python train.py --d_model=512 --head_dim=64 --init="normal" --init_std_qkv=0.0278 --grad_clip=1.0 --doc_mask=true --train_tokens=1339000000
MLP neurons of a small language model. Each row is named by its layer, matrix (down: output weights) and neuron, and shows model dimensions 64-159. Each number is 128 + 24 x the weight over its row's rms, rounded and kept within 0 to 255.
After each neuron's rows, "fires before" lists the tokens most often just after its 100 highest values on Wikipedia text that the model never trained on.

L10.down1829 [ 99 162  45  93  92 117 131 124 161 167 117 181 126 130  94  99 127 156 131 114 150  85 136 109 153 112 137 185 129 107 128 127 124 147 143 156 137 166 116 138  96  73 151 168 126 127 120 146 104 106 130 136 125 118 146 107 126 156 156 144 121 111 104 121 141 150 113 137  92 141  91  98 133 129 130  86 127 130 126 141 118 122 106 116  93  99 116  94 113 159 123 130 123 134 108 117]
fires before: "\n", "-"

L10.down2042 [ 75 108 139 150 145 158 133 110 154 112 135 123 117 139 138 126 130 129 137 106 147 133 150  99 145 139 132 137 130 112 107  85 134 105  89 144 131 142  78 156 122 135 141 154 157 125 139 114 150 112 120 128 143 160  97 122 139 159 147 129 134 142 118 140 149 147 105  86 109 138 116 145  98 138 100 117 107 123  87 169 141 132 123 189 110 163 142 148 104 112 122 119 145 114 166 108]
fires before: "\n"

L5.down1074 [135 139 147 102 113 143  86 144 119 147 169 147  79  78 125 137 135 179 172 108  91 131 145 107 169 127 110  90 151 118  87  98 130 134 121 121 100 143 160 163  90 118 111 161 141 100 144 123  97  98 163 143 138  95 123 105 152 151 129 139 134 110 153 154 142  89 140 132 152 108 114  82 116 126 127 115 190 138 126 125 118 138 131 148 128 160  99 117 128 114  92  89 105 132 126 111]
fires before: "\n"

L10.down542 [158  88 109 142 137 145 128 109 118  85 118 103 160 134 134 192 162 142 129 126 105 123 119  83  97 103 124  89 114 140 170 168 140 123  88  86 112 170 108 144 121 151 122 103 137 172 181 145 141 128 163 132 110  96 134 130 138  99 151 147 119 141 156 119  66 166 107 127 123 108 112 129 136  90 198 116 123 115 118 135 140 123 149 132 135  75 149 100 139 137 136 124 127 142 110 127]
fires before: " |", " -", " ==", "==", " statistics"

L5.down1718 [159 133 127 103  96 138 132 116 122 139 115 136 125 164 121 104 163 146 217 108 133 134 141 144 135 137 163 125 133 214 120 123 163 121 105 133 135 127 147 118 107 178 116 119 164 116 174 125 123 112 104 147 111 143  85 103 126 131 155 101 125 102 147 165 144 118 162 131 172 132 116 131 131 135 136 127 147 130 111 126 100 149 123 130 114 148 125 138 138 138 159 147 162 115 132 121]
fires before: "-", "\n", " "

L10.down965 [133 131 128 153 138 132 132 147 111 104 125 137 142 119 129 109 118 129 134 106 139  94 158 151 153 145 127 135 149 147 116 133 130 105 157 133 140 103 155 117 117 109 128 119 124 106 138 122 118 128 104 123 125 136 116 125 139 131 147 138 120 136 158 161 124 179  89  94 137  91 184 103 111  73 130 167 132  97 120 112 116 129 150 129 124 177 171 141 122 100 140 170 121 125 134 170]
fires before: "\n", "-", "The"

L10.down2000 [ 86 159 100 128 104 122  88 126 141  85 119 128 183 119 121 147 107 105 136 102 111 109 113 108 119 118 142 160 119 173 149 127 121 145 151 124 127 108 148 121 109 124 143 100 140 120 107 161 129 112 129 136 106 166 131 114 108  96 136 112 164 136 153 131 146 139  97 105  98  85 118  89 180  80 106 122  90 126 164 103 163 106 128  76  94 155 135 161 157 123 166 145 155 146 113 141]
fires before: "-", "\n"

L5.down338 [144 100 158  75 122 171 118 114 115 148 121  98 133 146  84 112 154 100 162 123 123  84 106 113 126  96 126 178  86 110  77 119  98 103 145 141 145  92 120 127 123 134 123  93 122 133 173 161 136  94 132 143 111 169  45  99 128 129 149 116 151 130  73 133 142 142  58 103 123 155 173  95 144 144 141 152 125 161 141 132 100 160 134 140 112 143 157 124 131 167 155 142 145 117 145 154]
fires before: " |", ".", " 1"

L5.down1327 [144 118 138 128 108 151 148 161 113 179 139 161 111 117 123 150 110 158 114 139 110 127  70 143 164 158 126 136 109 112  97 120 191 139 117 121 143  82 122 138 123 136  69 104 140 139 138 132 145  82 141 139 133 111 133 100 121 119 142 106 146 158 141 143 111 126 154 143 163 136 119 116 127 145 159 128 108 143 128 116 110 186 101 159 123 136 121 103 104 136 117 110 138 114 104 106]
fires before: "==", " ==", " and", "==="

L5.down13 [146  58 133  67  91 171 119 138 139 110 109 110 142 144 135 135 163 130 118 145 101 153 133 133 146  89 113 108 125 104  92 119 138 108 128 146 156  94 117 141 125 162 131 133 103 120 138 130 178 103 148 129 139 154 132 128 135 105 185 112 118 145 107 150 135  69 112 152 106 167 115 106 139 130 129 124 120 161 175  90 144 124 122 131 129 125 113 119 126  93 124 146 120 128 103 116]
fires before: " Party", " ", " Team", " Year", " Pos", " No"

L10.down404 [168 112 103  96  93 128 138 162 161 106 155 132 143  84 134  93 112 115  76 126 107 115 139 179 117  92 107 144 114 140 115 120 151 156 105 124  94 109 174 125 124 116  85 105 145  98 164 129 142 100 113 164 128 155 141 147  97 141 140 129 136 110 108 120 131 107 120 159 137 131 135 164 130 162 138 146  98 135 143 134 155 143 148 109 110 123 156  93 149 102 111 182 132 176 137 131]
fires before: " |", " The", "Connell", " Eredivisie"

L10.down1364 [133 148 114 129 145 121 133 105 136 103 155 134 155 167 113 140  67 124 118 125  60 146 115 123 126 122 140 123 103 120 122 156 168 127 143 138 106 141 160 138 108 123 141 153 137 154 138 175 116 160 133 157 156 143  85  97 141 117 116 120 111 151 120 145 127 148  66 127 123 118 127 127 129 130 134 122  84 130 169 123  86 108 189 112 179 111 128  88 139 144 161 229  90 122 163 126]
fires before: "==", " ==", " statistics", "\n"